Weights of a small GPT-style language model, trained from scratch on English Wikipedia: width 192, untied embeddings.
MLP neurons of a small language model. Each row is named by its layer, matrix (up: input weights) and neuron, and shows model dimensions 64-191. Each number is 128 + 32 x the weight over its row's rms, rounded and kept within 0 to 255. Numbers have three digits each.
After each neuron's rows, "fires after" lists the tokens most often just before its 100 highest values on Wikipedia text that the model never trained on.

L11.up20:133156113114138112127134170112200118118112122105111136178126112112096035064110151096193093182091082089123132112133118150133110189109160071102125173112122099121176188140190077131104118092135108127132102175131178096168146104117140098110092168174086128146101122093137117078173102189111163138098082145121146121090135150190144092117105113144113121070157072138230145096061123144139146147122
fires after: " ", " (", "\n", "ana"

L13.up128:094074151122084139137113133096146101140154117121087156157118129148176136156096129076117115125091146115144151110187132093091108150157079130062131161141076088113070121157105078168123099095119187143098169107102109058190135168138104148076122125121164065178150107131101095126137141134133089140192149101121097134146111086159137127112079132135184118168196017144149154162138139150134143122076
fires after: " ", "–", "1", "9", "|", "L"

L9.up552:086109211157156132134095139135101133095115113074162104145148151207082146089109124136144197089203138083134136099101166113148097088142115126045123109122142103138157105156165101121139146125129111109127142132154110136128185153155116091175159178090159122110118202092141092085127139150159123117146159104099133113157094144137170061107163148114159069168094101157097197137121150158120092126171
fires after: " ", "0", "1", "9", "en", " En"

L3.up450:115125128065102166122143071155102084164132116142134082083168093197131117117127173052128144098106189118158060161159135141131131124094147085063133135096168099195108157178139123069127131114134164074152091110112140073155062139140121077084138089148077094156143144128107147097120119157131165145150120068190169126140106114124140098118120198118195132119171184185166129116121102096123121158110
fires after: " ", "-"

L2.up11:105093109153138128114092162111157168097103159089118181115131108148076092092122154146173079117099122100110177133149122108152106149047147178112176127124123105188112148111157166065185140142113143118142130089169118162113100134105060120197099126164080116137174158191097135106169150125073136099084122112160065073148096153086185096112184139186131119073134075082156142135106134146152138083159
fires after: " "

L7.up0:151123107121092144117061131113170126143086171119114115128153163103123160116096115130220107175092079083150127151143131118171084090105148083122095145137084159116130146168142133166058084137171059082109147161176147114145123216114156130084084141158170159118111124193099095137038153129122137099155131129133176141126114138147106084110099105202177105137154082145147107165134128100144097087139
fires after: ".", " |", ")", "\"."

L3.up410:119137105108118168118105149111157115120094085128153159127106108090151098181100166067102102150034144124089138221176150141157179113140104075112155089122103079143136114153099147124126101132133158074151134091116174145154090163133156093103107068165081089145106131137143080159107137135082142101098144083153163115131153154111143125143089146160159122144143190105122131120118062117185142154219
fires after: " ", "-", " un"

L3.up218:096106161042073149147137143123092078134126170166098144091125078121097120073117117069132157127054114134141063110143089145099112062118124166169215140106097143111165127178139154136132154127171140115131144147160177103145209128107087112142101121102133113105147168111113096113107136138050171155123109156106089203126102117093189112167112107106147127138190122124134146139137066101089173101098
fires after: " ", " (", "ana", " |"

L5.up194:061192129130119086127118068160158095133114165140080130117153136134116094133151168078147089102129091151098095136152120173146119098084121172149134125095178128122118150192100101138125120131129080127067148113176098113162135100145193146144140106131173121139127114120118165111204120123108159105140186090127170123112079166142200087170087113188107120152164123147128107104144156132123152158101
fires after: " the", " The", "The", " its", " his"

L13.up339:179091128200115112139124100144072087113068141090117115108164137102098111136143139145128070096092120136157152154167121108106126098148125127083098102162188124130179164157137123125172087158135169141101151134151099101120147148098129151147110154204146167084081122122128146140076108097153109134150134143134169105193128064089078164152076123096090145121121128089152141153141108132094080111187
fires after: "9", "1", " ", "-", "|"

L7.up632:133119083115143148190140116141166180163111137104183189089105123163142125128155182160184140121155103173169104105109132108192130092111151101098145061116151139143127177129184092130090092157118125096083081114103083184160166138126104135154166119124162171068129135144149064142092101137117182121111129115090112167058104129089114117090168110128058079152097163069116124092140100154135186152128
fires after: " in", "1", " ", "In", "9", " In"

L11.up27:100136135095117169150100162089098158105131155135115126118141123102142157078137107106156057172156200097205161131170137176175141104110049123134144127132075120146182081118158105140186055078122103087145153124101121133149114153084127121158102061122126121122065147133098141149118095124082105113090138114145113098162054176172131091138139131172125179117154184175111122148122190169166118111165
fires after: " |", " code", "8", " ±%"

L7.up49:108052135138120146140090120092072145167094131153114177086123138152178131102130090193109136141154138171091185151106123101098123080189148145096131183167095118056155082213097117118158162134125101129072184090179182126123186109127128142138131117115124171154139141104122101132087077158065115105131116166178111181107082106081109099136104164058094140158120151080143107142168139156131190170081
fires after: " ", "1", "8", "9", "\n"

L13.up765:088122112130124118128106109102154133110094117081154127185148190135101206089150121092168127145139119124085139078095155155083109156134145082133089168155170100107169178151175114142052122139130076148141099208132136137103136168134178130136175099188141102145091103115140129084075143141116187144127116134040094124137115150097119099091188135147156112139120102133176104112095136014119100124085
fires after: "\n", ")"

L9.up522:133135117108125100108124126104101105059142119157206132109097142092104171088181140078148158171094160111153138096114105132025088098146128064057128186056132133135144150119096154072075128139135138057124129149165173105152151142215138106152096132079190066106160131170097115096143123128118128202085145130116173097158153159164101161157127130132105159193181126138113156109071193111113126092134
fires after: "2", "1", "0", " ", "9", "4"

L13.up300:161120174119162135117140098087116168146179167126194108114106169100124193090103071116137156182133163063128119124144094123108128174150156159116156115073129100122082143113147127187072089150106110083110049119155115132146162121159166146142073079117148159156077138095180181089153096146123103155114098174166136139154095113066147103130049113067093091118128132166181080143097095123102118156135
fires after: ".", " ", " $", ",", "1"

L3.up489:053135100147097106114149094109110065154101133124119218136148142121140166157098115144128159164166095117162139129103112179116087078092099099097126125093053119099133125159142109152169117186146116106126151108117159110080149110167154084145150119092179104156159146183126215150150127131116128134134168107139070181141084120117143126163101149131157147115134080091092092149089084140157119114141
fires after: " ", " the"

L3.up669:105112095127124148119115044077088094091096193156119086124136118144102144128168155086118123174090125125146157079087115164148136116147158117159142093121179091110124141141124154151127141144128097123148171102153151082152124100088134152091165124094136132155180159151084076111175166139160210153119108104151097104068138034126138102100154170120119102087122177196134135170090139104155182116137
fires after: " re", " dis", " Re", " (", " Pro", " the"

L3.up16:096138142126113132135153129163064109127135081112142124131150114188089147141153108108162093171098092115173146127174116162119134099131127079115093086072136120166146134087119133125129114113200166127126140058113152125144100142154125074090179135158135166178184157140099156072152110076154132081125173120140103099176119146186142087139008207054124106096142186146111147058142134104088157177149
fires after: "1", " ", "2", " L", " R", " D"

L3.up722:158125099096077106098118129183118086139098141147114088098124131173173107141059105080159139099081130149094160117154167183075098179101126154120121143084139132155116152155202141103139090116128134125127111061178179141107177127090186069124099130081136174084126146115145155083133134156127101101081157074139100201144131131127164103171166118114111092116123090121086153138103085133140131104140
fires after: " ", "P", " C", " U"

L12.up715:135156096193092170167127084176142125094145124094146167090121107113097169116142125135087099138094150148143195135126121087120202089103098083125118136128178134143162218120146115083142079195102111157098174116109130089167126141119125154115085174101166164054124105098111128099138147074109121101185097179135160163150107153095122144125109122160125125149128098121115159134169133150156155070175
fires after: "1", " |", "9", " ", "|", "0"

L3.up615:084160130120092146096173100123140072116051161181100145120123178128088135156141143125191134156115145127133138117130167154110120094085131075106129155129107185134145146142159142160171147135172153164112157151154111153151142150178142121186152091084139126123100155164103155097081103123049065139131109156155170088108113113106126073119200142101091136134143129146159166144109074092172116137151
fires after: " ", "1", "'", "/", "5"

L3.up358:104200095111111113116145091109118046186079110146131168176113142181133141116086150094129154042089125082079119144154096120157145152151150113136136089068151048129198151185069146060182162119119145132166164093144093091131169076130129112108132124117163086116074116119122115142158109106097184163119071117108139117140158138150095100144138171108143095123183207129084145117120152147096116118144
fires after: "0", "1", " ", "2", "4"

L8.up13:085126106103131138123133127132107186138057060151120131126145144187099183153114117103138126114179183096176121133149140166109154156110130137130161147087102175143152146125168111144091121190155128142114135037097100151126147152129151096117102075108093141133151125143093115169093140102068102145128092149155119156085106162143071078145165110159079126105106173208123143102169104132157149107132
fires after: "9", "8", "1", "6", " ", " |"

L12.up145:131076116178104094130182057083116146107123134102122159176131141109159143135127100131107111143144158105106137157171158133110172136140078085056126157109082121178128123204139102185123081048193143127162111122177108095116143163121121166155185090143094071101087152159141092148163144163125100122180112157113129123136085052138116112195150175175115164109137070150189102131140095156087141168136
fires after: " ", " (", "1"

L9.up278:137195069064079133110073058133182154155109124154118192080119157115090151082164142105142131141117132082087129135077111192132181139143102175108114130111175199175121137097182069129133142178153093126153077076179127144110149120132134142124127101121108169115162100088087112186089149139130150109165141118086136134153154158138138123147146140116175216099127183146134129117119132104177177102128
fires after: " the", " was", " became", " as", " of", " becoming"

L12.up49:150147174154107124137109048146126167152138127163102133057091131109152169076076121119133132156129155176134168151114108149185132084157126156137144090119122171193169123153180123129126110089206037099126119159120111099156160104158144086185162132138075105135140094138130159114133133139147161178160143149073081166155080128090145059101052139154155123129198120170193161151164087089154164090134
fires after: " ", "1", "4", ",", "2"

L13.up308:087081127105105116119174107104121121159125125146140135171127231109138113153084129144136148098154139042191093069168139197116116133158151079104127154151077139122100054128194124190113163126114150107148139100127168089159177155169169081135149159153105163170087081124108089118096146161104103087145123169144135113139076119140105112097130081083183104144156136164109162141080177138130137165106
fires after: "2", "0", " ", "9", "–", "1"

L11.up676:078086121146084124143091165056117188151093085116105182154150129148149133158092099190135125107126145117137148119175167100117111167168181120053149135094150085093152106129116090186106139139138113120134087126131158127163166093073101126128147162186095085138125091142166129079119111149178127107137201103160172168095125092158185121061165170087095086136133110119171156116133100107130155108118
fires after: " ", " (", "Early", "9", ")"

L11.up137:148087119125092037136201082138097157059114074091145152191108145107159124116164135096151147180149148061149180146194197146125122166102126075040131089088112134137147143112094127090217109122149126092105123099155102157109115139145126113143173139102127119150126101149083074155158112140113133144108120109135132145110140092204136148121171114114143169153108006109096127154139083116099172114122
fires after: "1", "–", " "

L2.up625:112120092124075140141169134114170175185145129153077160134184121125073128103167151152070102113119096160124148095143128164103172103093115125189174136104152113158093192101142114157210108146129049072175163105120119134136162093140210141089168070153137122124077122108094153164104115126145178145118180102148125111124096034142190124088160179140073135099158144103101111148102133071179138106138
fires after: " the", " The", "The"

L7.up40:071095145175088140173119178113099143143118174108137116157128098154164064216112087116085187157132125114102073140123131150081140136094154124160203126154044101173151111148102127137148088135102155119116161124126114149128131163178113056141125128114094127166111177160089157094177139117161166124156195132148094121133117073078239154117129114143162145090171094106176124145084128166066077109167
fires after: " ", " \""

L3.up95:109104103132077130110164078111162157134121092163103173178091158131068136126143150120121154143095165158141173112106153108186165144138074121146109150092113074121096196078138176141123124136076078130143033105150083087118183080098167111087160132109160121126156141117069159102163169145087134140144162136105138127189094123117120070184059165117151134169158115065127143151125096133168152126100
fires after: " The", " A", "B", " a", "A", " ("

L8.up584:127197125149129095106122068157133157093119090086155151146125133116133073123154174183173094152180114083128169132128174176159119093180149118078105104105098181146153146109156149131143137071147052116139162149130122155084148104121148112176144140132144095127102130127097069137070112107067146175138141119178095162108065142162137138108113099059099146114100122199200123126090095086182090089117
fires after: "1", " medalist", " World"

L11.up426:095101152084152150166073196143181148099104116155142169128123141135095103140127086183135149114054176115185174122078157133150074150092058146073135139173157134128134167151116074166166108043066153140132154084114105087099167155082089154122101158090197147172151192094125129125132154142093137117159087115175122114120114118142149100175130133054145124164106103150153088154143175099147139146154
fires after: " ", "-", "–"

L5.up336:094072140142177098173084144093183121140156171166133139103148132102181104100154140152098073121145097135152127157158096104140163139145132087111068109144156151093156073152129153085091101121122098092115141148139133184124152196105071184128155129123117154118135143119125073169112064121135140118113084131137168171073163061153130106105107141147105105157164163116123136121214096118096121147113
fires after: "9", "1", "3", "8", "0", "7"

L13.up606:170157148203129128179206151076100150123124170131147129133156196163141123093128141163184161127167143064120105086097096136098118132169130129139139181091130084136121110160173117163095130113128105085102108095201137181156123115123093102186162115135145083132120109132155127050158155159111100181101118148090205142169085117144130157119141127092144093069160107173102161125084191113132138136139
fires after: "0", ",", "1", "5", "."

L3.up445:122127091122113121073103144134147093106059151163165109082093086177115121138116189115180173073081120121193161156155104171055106095088166153128181112110165092126150129134128143105119097131199189141178142093160110070150183055132136169110119167182166127121164128093101093135141158112091148157073137137091076153137102170103170115164135188147082098086171135106085170132071089120116174130140
fires after: " "